Weights of a small transformer language model: attention and MLP in parallel.
MLP neurons of a small language model. Each row is named by its layer, matrix (up: input weights) and neuron, and shows model dimensions 32-159. Each number is 50 + 10 x the weight over its row's rms, rounded and kept within 0 to 99.
After each neuron's rows, "fires in" lists the words (lower case) most often at its 100 highest values on Wikipedia text that the model never trained on. A number after a token or word is its count.

L6.up623:57 64 57 47 43 40 47 56 52 41 52 25 34 51 52 49 53 63 55 51 59 68 33 61 32 28 61 47 50 47 51 40 45 53 57 52 48 50 48 68 53 74 47 50 39 55 55 47 54 53 47 54 56 47 60 58 59 51 39 61 43 40 45 51 42 63 49 59 52 46 43 44 28 55 55 60 80 45 46 58 68 55 71 43 47 62 44 46 63 48 49 51 44 41 47 40 46 54 50 55 58 52 55 47 39 52 43 41 44 63 49 46 50 40 37 44 52 58 50 59 59 58 52 47 56 41 38 33
fires in: "born" 19, "named" 17, "known" 16, "released" 15, "married" 7, "called" 6

L18.up145:52 66 42 44 40 39 54 35 42 58 45 53 53 25 58 51 37 34 58 49 42 69 50 56 43 44 55 38 46 36 62 74 50 41 41 64 46 64 55 51 40 47 39 56 45 51 54 54 45 38 56 59 55 55 41 59 51 58 58 49 68 47 58 40 45 54 41 47 36 43 56 66 35 57 64 41 46 52 54 46 51 66 50 50 46 63 53 39 44 40 35 57 55 46 61 46 41 55 43 58 51 41 56 33 55 29 55 48 50 45 41 30 39 55 47 48 39 61 49 67 57 61 60 59 52 58 60 61
fires in: "in" 44, "its" 9, "netherlands" 4

L18.up745:39 55 50 45 38 48 65 41 44 52 52 63 26 45 55 60 49 52 36 55 40 68 31 53 54 52 77 32 54 37 51 57 49 38 45 49 52 70 60 54 61 62 31 49 50 34 56 49 40 57 45 57 40 61 36 71 65 34 50 40 57 51 53 52 45 63 58 56 38 51 63 53 40 33 62 43 66 56 63 56 48 47 37 42 55 62 49 37 43 42 37 44 60 47 60 44 37 37 43 54 54 52 50 54 75 46 41 45 48 38 32 43 45 47 53 59 46 49 18 67 40 66 44 37 50 36 46 62
fires in: "in" 38, "was" 17

L10.up553:48 63 36 57 49 59 40 51 56 46 56 54 51 41 58 55 46 50 34 40 30 61 47 35 57 51 57 43 63 33 57 44 61 43 43 70 70 50 69 66 53 54 36 46 45 49 48 80 44 37 50 49 28 33 46 51 58 56 36 40 52 46 48 57 35 55 51 66 52 54 48 41 48 58 60 42 52 44 47 28 61 41 54 55 52 60 48 45 54 48 53 58 44 59 40 53 43 46 47 36 50 44 61 53 56 46 56 54 56 70 77 54 49 42 69 42 54 67 41 56 47 58 48 41 53 48 47 62
fires in: "a" 24, "allowed" 10, "website" 8, "every" 7, "he" 5, "rebounds" 5

L10.up160:33 44 52 36 37 49 51 62 63 33 53 41 52 39 40 52 61 57 38 57 75 45 55 52 38 59 45 38 61 56 58 51 70 69 48 51 54 50 59 50 70 54 46 55 45 39 54 33 52 51 47 36 47 49 42 35 46 44 66 49 55 51 31 59 47 52 48 53 53 55 53 53 36 39 49 62 52 50 44 34 19 61 62 62 49 55 50 35 35 70 50 53 46 55 63 40 54 55 51 51 56 60 64 64 49 47 63 64 72 53 37 42 51 33 35 35 51 40 47 52 61 58 44 49 62 49 33 41
fires in: "of" 37, "through" 10, "into" 5, "view" 4, "director" 4, "on" 4

L10.up475:50 44 60 58 50 51 60 56 41 37 53 31 49 47 48 50 49 61 33 50 63 44 57 51 50 45 51 54 65 50 49 53 48 41 42 53 47 50 30 64 38 32 55 56 36 49 44 50 54 57 57 54 41 28 38 39 52 38 39 53 54 56 59 61 48 71 70 45 52 52 36 55 60 65 55 31 51 51 42 46 37 64 44 44 48 43 43 43 35 46 56 49 63 58 66 47 57 40 58 55 66 47 68 60 62 46 54 59 71 58 57 50 60 43 56 51 44 44 46 82 54 73 39 44 54 50 52 40
fires in: "this" 29, "the" 8, "these" 6, "each" 6, "few" 5, "original" 5

L4.up196:45 52 54 43 49 45 52 35 56 54 40 29 45 44 64 50 42 55 77 51 56 68 43 58 39 39 59 50 44 53 40 42 35 37 46 57 50 55 52 63 40 63 49 48 55 36 60 52 41 40 56 59 68 54 51 67 52 49 56 32 38 55 37 40 41 44 63 48 68 59 54 69 30 69 38 52 62 42 45 37 55 46 71 48 54 62 49 55 54 51 31 45 47 38 46 38 33 61 43 63 61 51 34 41 42 47 54 43 50 63 48 40 63 43 62 44 62 58 22 47 42 54 66 38 57 47 31 44
fires in: "became" 31, "was" 24, "been" 12, "is" 8, "become" 4

L11.up730:45 50 45 55 35 36 38 54 35 41 44 49 39 50 55 51 39 53 43 41 53 50 69 43 54 57 42 43 47 50 44 43 55 41 31 46 58 51 49 57 48 55 55 41 49 48 55 72 47 54 44 43 39 35 29 40 49 62 66 50 60 54 58 47 43 56 57 57 40 54 56 49 60 44 41 52 63 54 35 57 51 68 39 31 44 61 46 56 52 45 58 68 57 46 50 45 53 49 50 59 71 43 48 54 66 38 60 42 71 43 57 50 45 42 46 42 52 52 49 40 51 55 43 29 53 43 46 43
fires in: "his" 20, "s" 17, "an" 15, "general" 6, "international" 5, "national" 5

L11.up563:61 43 46 55 51 44 52 53 46 49 52 39 50 54 62 52 37 64 37 57 43 51 52 51 56 42 67 30 43 48 63 54 59 51 53 45 47 48 57 60 39 39 30 39 53 30 54 59 43 47 60 54 58 39 56 50 46 70 41 51 51 38 71 35 33 79 64 60 56 48 36 46 54 68 52 36 75 64 67 52 37 64 52 41 52 66 49 59 43 55 55 38 60 50 53 57 45 25 40 57 55 62 38 54 46 46 62 65 50 36 66 47 38 50 50 49 39 56 61 44 49 63 52 54 51 37 53 48
fires in: "which" 25, "preceded" 9, "was" 7, "is" 6, "la" 4

L10.up391:26 43 63 58 42 52 54 52 49 40 50 60 42 69 58 53 46 53 48 52 73 61 68 47 46 44 58 59 55 59 52 45 45 60 50 43 44 43 40 53 57 47 59 62 28 39 35 52 59 41 51 36 49 39 52 47 41 45 37 47 52 55 45 58 70 47 48 49 65 51 54 59 53 63 68 39 40 40 60 43 54 63 52 49 56 49 49 33 42 39 56 51 59 49 47 45 53 54 43 55 64 45 58 57 64 44 53 52 61 61 40 46 37 36 66 47 63 59 23 47 54 83 61 42 56 42 66 41
fires in: "this" 14, "same" 13, "that" 7, "original" 6, "following" 5, "these" 5

L8.up106:41 56 34 56 35 47 59 48 61 41 65 51 46 44 35 55 61 55 29 55 59 66 51 45 53 53 66 53 47 36 42 34 59 50 34 58 47 35 56 57 70 36 63 57 41 44 36 41 57 57 56 57 51 53 51 32 50 49 60 52 65 48 40 56 42 35 59 54 44 47 52 32 64 46 40 39 54 53 42 54 33 57 54 53 47 64 48 45 36 45 67 45 45 51 56 30 43 48 40 43 42 56 53 40 52 20 57 47 63 53 71 40 54 41 46 48 66 37 52 48 65 39 53 64 51 55 71 46
fires in: "of" 32, "into" 17, "west" 8, "other" 8

L3.up305:42 57 47 36 60 46 38 54 42 38 64 50 44 50 40 58 41 51 54 49 36 66 65 61 52 62 69 60 52 34 54 52 57 40 27 41 47 66 56 60 53 72 76 40 47 36 46 47 42 45 46 48 56 44 50 48 56 43 55 53 56 62 59 40 46 53 57 56 35 37 57 65 49 46 44 21 52 49 49 38 43 57 28 50 41 48 51 60 56 44 34 44 51 61 65 58 63 41 53 43 53 49 40 48 49 55 46 30 65 63 60 50 52 48 67 56 53 36 52 50 43 65 49 36 62 29 50 70
fires in: "also" 15, "this" 9, "same" 9, "each" 7, "significant" 5, "one" 5

L7.up69:51 55 53 56 36 39 53 57 52 50 51 35 50 59 51 57 34 48 68 49 59 41 70 54 48 43 67 47 40 49 52 30 39 55 39 55 61 44 55 56 31 46 40 43 50 37 59 47 48 45 55 38 28 36 60 53 56 42 54 54 62 39 53 44 31 50 51 46 46 63 56 67 44 51 63 61 56 42 41 24 65 58 59 41 41 64 53 43 53 56 48 58 39 55 42 52 41 35 42 65 45 56 51 63 66 40 45 41 51 56 46 48 60 37 56 42 44 43 22 42 52 55 56 51 31 30 43 38
fires in: "with" 23, "of" 11, "from" 10, "by" 8, "while" 5, "for" 4

L18.up426:45 55 66 36 33 48 52 76 61 64 46 46 39 59 32 54 45 57 48 47 66 68 43 48 50 52 38 46 54 57 55 30 53 46 34 55 55 77 38 64 62 43 55 55 59 46 61 51 41 55 50 48 43 36 55 48 67 54 67 54 72 44 46 47 60 51 47 48 38 68 42 41 46 61 55 50 51 30 47 39 59 76 56 48 47 64 51 30 41 49 36 48 64 52 44 45 34 53 26 61 71 37 44 47 57 33 52 63 58 45 51 52 67 39 54 38 52 41 41 52 65 46 35 47 47 40 43 42
fires in: "other" 23, "brother" 9, "others" 9, "always" 6, "father" 6, "mother" 5

L2.up429:39 61 55 56 61 51 54 54 39 52 60 41 37 73 34 60 58 56 59 49 54 55 53 52 54 29 62 44 56 64 40 49 52 45 59 35 52 75 37 48 57 38 39 66 23 64 45 43 52 48 53 47 47 63 49 61 56 39 62 66 51 27 56 50 51 51 39 48 45 52 40 68 38 67 54 32 54 35 40 59 49 58 52 60 61 42 53 50 57 41 43 22 48 49 50 39 61 44 33 34 58 44 56 55 44 52 48 57 54 57 78 59 45 45 74 54 44 52 50 40 49 69 56 51 56 44 53 47
fires in: "one" 33, "each" 17, "all" 10, "open" 5

L2.up7:54 44 60 49 45 55 45 58 56 66 60 40 43 37 52 59 51 57 62 61 62 45 36 76 34 46 56 48 51 49 54 52 55 61 62 55 54 39 28 60 44 54 48 48 56 66 56 64 52 51 40 39 60 39 62 34 41 53 47 24 37 51 44 52 59 53 41 38 61 63 42 41 36 68 33 53 60 47 61 41 65 65 67 43 44 47 46 39 54 47 58 45 38 38 41 54 49 61 44 45 51 50 60 48 49 46 67 43 51 52 69 29 58 36 43 51 47 63 44 53 52 53 51 36 56 45 53 18
fires in: "such" 21, "include" 9, "released" 8, "known" 8, "based" 5

L2.up437:36 47 40 43 51 55 50 58 32 55 45 30 42 60 56 55 47 45 35 62 61 53 45 57 39 74 69 41 60 47 55 65 75 42 50 44 50 59 33 48 44 41 60 60 61 50 47 45 39 70 51 54 67 49 54 55 29 56 50 48 52 54 40 63 68 45 35 71 43 56 49 52 40 62 47 58 67 42 39 79 34 73 40 51 40 48 44 48 39 53 55 47 47 48 54 38 38 44 39 44 61 39 55 53 35 59 43 46 55 34 55 63 53 40 50 40 58 58 53 36 45 57 44 76 60 42 59 32
fires in: "party" 13, "james" 10, "members" 9, "music" 8, "film" 7, "released" 5

L14.up211:46 55 43 39 47 50 35 42 62 26 38 47 59 46 45 45 44 78 48 46 55 49 28 68 52 58 65 59 42 62 43 41 48 63 36 60 49 53 70 52 53 46 33 49 64 24 61 28 54 54 30 46 45 68 52 44 65 66 48 39 36 54 63 61 44 60 64 65 74 48 39 64 52 54 50 57 58 33 59 30 60 45 40 49 46 61 37 47 63 57 41 44 38 53 52 64 52 48 41 52 55 52 42 44 43 38 48 45 44 48 48 47 41 30 47 47 44 61 44 47 58 65 54 55 39 51 47 49
fires in: "is" 14, "was" 11, "of" 8, "also" 7, "in" 5, "a" 5

L10.up541:41 43 54 48 46 39 51 48 38 42 27 39 45 41 36 55 61 71 29 48 47 59 52 58 36 55 60 48 58 33 42 41 45 47 27 51 67 42 54 55 41 48 56 49 43 39 46 65 48 42 41 52 20 35 61 49 40 62 41 55 33 33 56 40 47 66 41 58 50 46 55 54 50 38 64 58 48 46 54 42 55 67 38 39 47 64 51 40 35 46 44 57 53 52 49 51 60 48 28 64 65 47 51 53 59 39 48 46 54 59 56 50 37 43 52 56 57 72 50 42 47 57 58 56 41 38 73 32
fires in: "their" 18, "of" 10, "available" 8, "her" 7, "japanese" 7, "order" 6

L2.up662:52 56 66 62 46 54 53 48 61 46 65 66 49 47 46 50 62 48 67 38 60 45 54 41 48 35 56 42 47 37 31 35 58 39 53 57 50 51 66 40 41 61 58 63 56 33 44 40 63 47 62 49 39 42 40 55 55 41 61 50 65 47 46 57 31 68 47 63 52 47 56 54 32 54 71 53 48 52 51 33 49 30 60 42 51 77 43 39 61 53 48 65 47 42 30 45 37 77 60 42 55 52 45 62 51 41 62 56 57 46 60 47 57 52 53 35 56 40 33 37 55 57 51 48 45 43 56 59
fires in: "with" 36, "against" 16, "round" 7, "over" 4, "for" 4, "game" 4

L8.up72:37 29 67 33 56 59 62 41 52 40 36 54 23 45 59 48 50 39 44 53 58 58 57 44 54 39 45 43 58 52 46 53 60 48 50 43 55 45 39 68 57 58 51 43 35 44 57 56 58 66 37 35 48 72 53 58 61 59 35 62 44 34 58 41 40 55 55 58 43 21 40 52 54 38 53 44 58 48 56 51 47 42 43 51 50 47 47 22 51 51 42 35 52 61 67 46 56 28 54 69 59 59 52 51 44 38 54 48 49 57 67 59 53 42 55 55 49 60 61 72 48 61 57 66 64 48 64 41
fires in: "0" 64, "mu" 4, "mathbf" 4

L14.up312:44 49 45 42 35 50 54 29 44 32 48 28 58 48 47 50 52 68 57 48 48 43 49 54 43 46 60 55 53 47 52 45 53 51 41 65 30 52 59 46 58 49 36 52 51 53 30 67 63 49 43 47 46 54 27 32 55 63 52 41 42 40 44 60 41 42 53 44 54 59 48 65 42 44 53 47 46 37 47 48 54 40 45 52 53 64 46 49 52 35 42 71 68 61 66 27 37 39 42 65 34 50 68 37 61 53 46 44 65 51 49 47 45 60 59 50 54 51 47 50 42 54 66 59 46 53 63 45
fires in: "in" 73, "of" 22

L14.up197:60 54 49 52 55 49 35 57 54 32 38 47 51 44 56 67 47 47 41 62 48 41 62 36 51 39 49 43 65 45 39 46 40 31 52 41 70 46 72 55 49 41 31 52 41 57 53 55 50 48 42 58 45 46 59 29 57 58 46 56 55 35 70 57 55 64 49 66 46 51 55 48 58 50 56 62 34 24 52 63 56 65 30 44 47 47 50 33 41 56 47 48 35 39 29 47 39 51 45 46 56 53 38 60 39 39 39 60 58 60 59 55 43 49 44 64 49 58 47 62 56 35 37 50 42 44 42 46
fires in: "4" 14, "6" 12, "3" 10, "7" 8, "8" 7, "today" 7

L15.up84:41 59 57 46 56 48 62 68 52 45 42 65 63 51 73 52 42 72 39 62 52 53 59 48 49 37 48 52 51 60 42 54 50 53 22 49 53 39 42 51 40 32 43 43 42 40 52 41 59 52 56 37 54 44 38 34 59 38 33 45 42 41 61 45 47 57 57 51 49 38 50 46 41 59 47 45 50 68 69 49 41 47 39 41 55 34 46 44 51 57 49 26 34 56 33 54 48 56 54 32 48 64 57 46 57 28 46 68 58 61 38 53 56 33 36 51 52 74 43 60 51 43 50 68 39 53 69 53
fires in: "0" 30, "as" 29, "4" 8

L7.up485:55 59 49 52 58 36 46 55 44 41 50 59 44 43 41 45 41 48 41 31 43 46 57 46 37 49 43 51 59 57 53 68 41 45 44 40 40 65 37 42 41 37 47 69 45 55 56 44 47 57 73 46 55 47 26 39 71 50 64 41 38 54 57 44 44 60 48 46 52 72 47 59 45 43 54 47 44 46 45 48 58 50 50 48 68 57 47 45 55 49 46 69 39 55 70 49 46 43 44 46 51 40 61 54 45 51 27 44 46 55 62 49 53 45 54 56 32 51 61 43 54 82 55 50 54 31 60 37
fires in: "county" 24, "season" 10, "district" 8, "city" 8, "state" 8, "area" 6

L2.up79:43 35 52 52 48 41 43 64 40 46 40 50 49 42 58 63 46 52 58 53 58 67 47 38 47 71 60 33 58 38 54 29 72 43 46 42 51 39 45 66 43 58 54 56 49 47 51 57 59 59 50 53 59 56 64 56 39 39 58 47 46 38 35 52 42 47 32 48 47 40 48 54 43 53 54 62 61 50 57 77 33 53 71 45 43 59 48 43 53 21 44 44 32 61 61 41 35 46 51 61 50 67 37 51 34 57 59 44 43 50 52 56 48 52 58 40 56 49 36 44 67 54 58 49 42 32 46 70
fires in: "released" 12, "published" 11, "received" 11, "died" 10, "film" 7, "married" 6

L6.up126:49 56 45 52 51 62 52 51 49 63 65 45 46 66 59 48 34 54 43 57 56 54 76 46 45 51 54 44 66 29 31 31 39 45 43 30 51 52 43 34 42 53 47 71 42 48 56 50 60 46 53 57 44 41 55 64 44 43 48 59 56 32 66 53 36 71 63 58 48 65 47 48 55 45 62 53 56 56 42 44 66 56 42 60 57 35 49 59 45 57 39 45 48 46 32 40 60 59 60 37 49 42 30 57 62 48 45 46 55 56 43 41 56 41 45 38 59 56 35 36 42 57 57 43 47 63 43 40
fires in: "that" 29, "which" 23, "who" 12, "when" 6

L7.up11:39 45 45 46 44 44 40 47 50 35 47 55 64 63 56 60 64 49 49 60 61 35 70 41 60 66 34 57 55 43 56 54 51 43 61 55 55 53 41 57 49 53 52 60 53 52 55 44 32 48 46 44 66 51 34 55 46 51 36 68 49 36 41 67 38 64 53 54 58 54 44 65 62 54 50 53 49 59 39 57 49 55 52 55 47 46 46 43 51 55 62 22 73 42 61 29 23 42 53 56 46 47 43 68 44 56 37 41 61 64 58 45 43 46 62 44 49 36 46 51 43 52 57 54 64 39 51 39
fires in: "as" 22, "of" 13, "to" 12, "in" 5

L18.up465:53 66 30 43 35 48 43 50 54 56 61 58 47 62 54 65 48 51 53 38 41 49 75 50 46 61 60 45 51 38 57 48 65 47 49 71 39 50 55 43 62 47 50 55 56 38 40 49 54 51 39 57 39 48 42 56 63 66 62 51 53 57 54 43 51 35 56 40 40 49 38 60 38 62 56 30 66 39 41 29 42 46 63 47 27 73 54 56 56 32 33 55 53 61 37 47 36 38 54 50 66 54 50 53 55 26 47 58 41 42 41 49 68 47 46 46 55 56 43 53 46 66 61 55 50 46 66 52
fires in: "in" 56, "with" 6, "best" 4, "of" 4

L11.up221:29 60 54 34 52 45 52 66 55 48 45 45 31 65 48 66 58 48 54 51 51 73 60 47 40 47 56 41 56 26 47 41 59 35 39 52 41 48 54 54 34 46 57 52 68 25 44 58 47 40 58 67 34 45 47 46 59 46 43 64 42 40 38 49 64 46 48 51 50 57 45 44 70 47 59 50 54 42 37 49 55 47 50 54 38 65 50 41 36 43 56 58 53 49 63 27 41 44 41 57 38 41 64 66 52 52 43 31 63 42 67 53 56 34 57 36 50 45 33 37 74 48 67 48 30 59 41 57
fires in: "s" 37, "sexual" 8, "wife" 8, "father" 5, "mother" 4

L8.up641:53 41 43 52 51 51 60 51 59 42 38 63 51 34 62 66 47 51 31 54 37 55 48 47 46 62 49 45 71 47 70 65 52 50 25 57 68 37 40 58 50 45 40 42 44 28 37 64 42 32 56 49 39 41 43 44 42 38 61 45 54 53 55 55 52 47 51 39 39 46 45 40 45 40 61 53 44 43 52 48 31 45 45 35 54 69 47 45 61 50 63 68 45 47 50 48 44 45 33 52 72 43 54 46 53 22 47 42 57 51 70 57 63 48 49 51 57 56 57 67 66 57 43 54 43 44 73 51
fires in: "of" 26, "various" 8, "available" 7, "either" 6, "eight" 4

L8.up737:38 46 52 36 64 49 55 33 50 56 48 60 50 42 67 42 48 54 42 48 48 44 47 44 42 50 51 38 37 53 37 63 52 58 55 55 54 47 55 57 49 56 52 43 35 51 44 40 66 51 44 41 53 52 61 32 59 65 59 51 41 37 51 32 46 64 54 74 59 27 56 52 33 51 63 52 46 55 69 43 42 29 38 59 36 46 47 41 57 49 50 35 55 56 61 70 40 60 39 53 47 62 43 48 35 44 53 43 46 41 59 63 45 50 42 53 58 61 53 64 48 47 53 56 42 54 63 58
fires in: "0" 76, "1" 8

L7.up445:50 42 53 67 49 43 53 49 36 33 52 61 46 56 66 52 50 65 49 56 63 43 59 58 33 46 57 41 52 44 58 42 47 66 34 59 55 37 45 46 59 48 43 52 46 38 35 66 50 48 44 36 45 37 54 39 47 60 61 39 52 60 43 52 47 61 45 52 45 52 42 65 45 67 46 40 67 41 53 22 51 35 52 31 64 73 52 41 46 35 56 75 51 49 41 35 29 50 23 48 49 50 61 51 58 42 63 51 47 54 66 41 67 36 56 36 42 57 52 59 49 50 57 65 53 52 57 57
fires in: "of" 79, "numerous" 4, "allen" 4

L10.up116:34 61 54 58 44 46 51 47 38 44 59 30 53 33 45 44 65 60 28 49 45 52 39 45 49 35 55 39 43 44 64 54 36 52 16 57 47 46 46 58 55 51 59 48 51 40 52 41 51 55 55 61 75 49 48 48 64 70 57 54 52 56 65 48 47 72 43 52 55 52 53 61 45 36 59 43 71 51 49 27 55 58 67 41 56 52 52 54 59 52 49 52 55 54 51 52 49 48 37 36 62 39 39 43 53 44 55 48 40 46 45 28 49 36 48 38 48 52 46 43 62 59 56 50 61 51 66 48
fires in: "is" 67, "was" 22

L14.up631:47 56 43 63 40 44 54 67 50 35 54 56 29 52 44 54 52 47 49 57 59 51 75 36 45 49 50 39 50 48 48 64 55 51 50 49 54 55 45 58 51 36 62 50 46 31 59 45 46 45 58 56 57 49 36 28 60 51 61 43 49 36 79 52 72 55 41 29 49 61 46 46 47 37 42 49 54 45 43 38 43 57 49 42 51 44 61 56 34 48 52 46 49 47 42 42 62 44 37 38 55 34 60 49 71 38 44 64 63 54 59 30 56 24 65 40 34 54 67 72 42 65 26 62 57 53 43 45
fires in: "state" 24, "local" 13, "human" 8, "life" 8, "national" 6, "county" 4

L6.up631:46 60 61 57 54 42 39 45 36 39 45 63 48 59 64 58 37 69 75 39 60 50 32 60 39 54 43 48 61 65 43 52 50 51 41 43 41 46 48 55 51 46 38 47 48 45 50 70 56 37 56 32 64 40 59 67 41 47 34 56 53 41 43 62 68 62 50 37 53 51 52 43 48 71 44 43 33 55 46 56 66 54 28 38 68 63 51 51 60 40 43 42 63 40 46 48 58 40 48 55 48 37 52 46 58 51 55 58 39 78 49 41 22 51 56 31 46 50 34 43 45 52 52 46 46 49 60 36
fires in: "this" 79, "same" 4

L4.up75:40 45 56 26 42 50 53 68 79 53 56 31 45 44 58 46 54 53 31 54 43 44 36 46 45 65 53 43 60 52 54 48 47 27 49 69 55 62 44 50 47 55 67 49 58 40 50 63 59 64 52 77 71 60 29 54 67 53 34 60 50 33 56 57 29 45 33 47 42 56 45 41 46 48 52 52 70 59 37 63 40 63 51 52 45 67 48 49 40 59 41 59 64 62 42 36 57 53 42 34 43 47 70 50 58 54 48 47 48 51 70 63 49 44 41 41 60 48 36 50 52 42 49 43 59 55 60 55
fires in: "other" 22, "having" 9, "father" 9, "native" 8, "others" 7, "wife" 6

L2.up407:47 42 39 43 49 36 47 54 61 42 44 65 55 51 43 59 51 67 51 47 53 56 48 35 44 33 42 41 64 56 44 56 62 64 65 64 45 64 44 42 57 62 50 43 52 56 57 39 39 51 53 55 54 67 42 57 47 43 40 56 45 56 54 64 62 56 51 48 49 48 49 39 67 55 45 45 43 42 57 62 61 45 64 58 57 52 55 42 59 53 20 60 34 50 62 67 50 56 56 65 61 37 48 28 53 54 56 69 52 37 49 65 33 48 44 55 42 44 36 47 39 48 71 35 48 41 56 44
fires in: "goals" 18, "yards" 9, "4" 9, "goal" 5, "there" 5, "they" 5

L14.up90:50 49 55 50 41 39 39 66 61 46 61 55 43 44 45 56 31 64 45 50 53 67 55 40 50 55 45 45 60 43 35 45 55 65 43 46 59 72 55 56 45 43 36 45 63 36 43 44 47 50 47 34 52 49 36 58 48 72 50 60 53 35 53 57 39 54 55 60 39 46 53 51 55 51 38 66 76 38 55 41 47 70 46 64 39 50 45 53 47 58 41 69 42 50 44 44 66 54 47 46 60 53 73 51 63 43 57 43 56 35 53 55 53 25 51 50 57 58 49 53 59 49 41 66 58 41 66 43
fires in: "a" 27, "team" 8, "named" 5, "aged" 5, "s" 5

L8.up761:59 39 67 55 35 46 49 54 56 51 50 27 33 53 57 60 37 59 55 54 57 62 56 36 57 28 32 51 68 51 39 36 44 53 35 63 59 24 57 56 52 39 63 35 39 49 48 61 62 42 57 36 40 27 49 52 58 42 43 42 67 41 49 46 50 56 50 53 62 76 58 40 52 59 62 62 42 39 53 25 44 33 39 53 50 59 55 52 63 49 56 61 57 38 40 42 37 39 40 51 54 60 63 48 47 45 59 40 75 54 68 53 60 41 61 43 63 49 39 58 54 59 64 39 55 43 36 43
fires in: "of" 40, "for" 13, "with" 4

L6.up417:46 50 27 47 55 47 59 64 42 42 32 63 22 57 55 61 50 51 50 36 46 67 64 58 36 77 52 44 79 53 37 41 52 52 40 38 42 49 41 47 59 42 48 45 49 51 51 46 39 45 62 33 44 63 54 52 42 53 57 62 62 40 60 52 51 55 36 58 40 51 45 67 55 67 63 36 62 44 52 57 51 61 42 55 32 73 40 61 46 37 49 42 55 38 49 49 44 50 59 63 53 43 39 48 54 46 48 53 45 67 66 47 36 43 55 30 58 39 37 39 40 47 63 38 38 44 39 29
fires in: "this" 23, "they" 13, "who" 9, "which" 7

L11.up627:46 54 44 61 29 58 40 43 59 48 67 28 39 39 43 40 44 66 54 30 57 39 53 47 63 48 60 62 49 40 49 56 34 36 41 55 57 50 40 42 53 51 43 49 41 48 37 60 50 62 47 45 41 54 29 53 43 47 44 51 66 32 54 47 59 47 41 67 55 59 46 57 36 46 47 55 62 52 39 39 34 51 65 48 44 66 55 53 42 42 58 52 61 45 51 39 29 43 30 48 42 41 42 54 47 43 60 34 44 73 53 51 43 36 43 39 49 39 45 40 48 49 50 31 56 43 60 44
fires in: "for" 58, "in" 6, "on" 6, "of" 5, "between" 5

L2.up182:41 68 58 35 58 49 47 55 33 56 42 57 41 56 60 64 47 47 76 60 59 46 57 50 51 48 54 41 59 60 42 28 43 43 50 52 57 56 47 43 39 57 51 51 56 46 52 45 58 51 56 59 48 61 57 47 37 55 50 56 38 36 63 56 34 51 61 48 66 62 48 61 41 66 38 50 63 40 57 60 51 45 59 55 46 47 47 72 61 52 49 54 48 42 62 36 45 52 34 50 51 47 52 56 48 48 31 45 54 45 51 33 44 34 46 39 60 51 27 30 66 51 49 48 50 35 41 36
fires in: "as" 61, "became" 19, "being" 6, "become" 5

L6.up725:49 50 41 33 50 44 58 55 52 44 42 50 55 53 40 50 49 51 75 59 48 52 64 52 46 68 42 47 74 62 52 44 31 64 35 54 33 66 55 52 52 54 50 66 69 37 54 51 53 44 39 42 56 53 52 36 39 45 48 61 36 58 48 81 44 50 53 39 52 57 50 63 45 43 50 41 72 48 50 34 57 62 58 45 46 71 51 56 62 48 48 74 52 51 44 32 52 42 32 60 42 42 62 49 57 50 43 42 50 42 40 53 55 45 54 38 49 61 39 50 49 49 37 76 54 44 53 33
fires in: "of" 49, "a" 9, "an" 5

L2.up283:46 59 57 41 57 47 44 51 41 50 40 52 48 50 47 60 51 56 64 56 67 59 63 46 42 54 49 43 38 68 40 40 65 63 52 45 57 52 50 45 41 46 45 49 54 46 57 43 68 45 43 47 61 51 62 36 29 71 34 42 49 36 55 42 55 57 53 53 72 63 53 68 46 62 51 53 56 52 47 49 64 70 80 55 59 42 42 66 30 48 48 50 51 48 51 34 30 42 35 47 55 59 61 51 77 55 49 58 58 44 32 46 61 46 41 40 61 49 42 45 66 49 38 65 38 46 46 41
fires in: "became" 31, "as" 17, "named" 13, "made" 9

L2.up575:45 56 62 41 57 38 39 43 28 62 62 45 51 54 56 63 53 61 41 56 40 56 48 55 46 57 48 51 71 50 39 50 47 29 51 51 51 54 41 51 35 54 61 59 44 48 58 45 38 54 44 72 47 59 60 49 64 37 61 69 48 42 51 51 45 57 40 62 47 63 55 60 28 49 36 43 63 58 37 53 34 66 39 49 54 52 49 52 38 59 47 23 38 41 57 25 51 42 60 54 40 35 58 56 47 54 33 34 59 44 57 50 51 47 62 44 58 44 31 38 59 59 63 42 60 44 52 45
fires in: "as" 70, "from" 12, "each" 7

L2.up572:44 65 48 52 35 44 56 43 51 46 51 60 34 39 29 59 58 53 33 39 64 48 46 52 60 56 54 37 43 41 46 50 53 47 58 57 53 55 37 45 48 48 46 50 52 39 54 47 63 60 39 58 66 57 60 33 31 51 62 53 40 28 60 57 31 52 53 43 51 56 47 45 50 56 54 51 62 50 59 46 72 65 57 55 56 58 54 70 63 44 47 46 22 50 53 43 48 46 53 42 48 58 45 46 57 42 50 57 50 50 41 55 50 43 57 33 66 41 38 38 56 53 47 53 47 40 59 45
fires in: "is" 29, "was" 13, "being" 6, "became" 6, "be" 5, "west" 4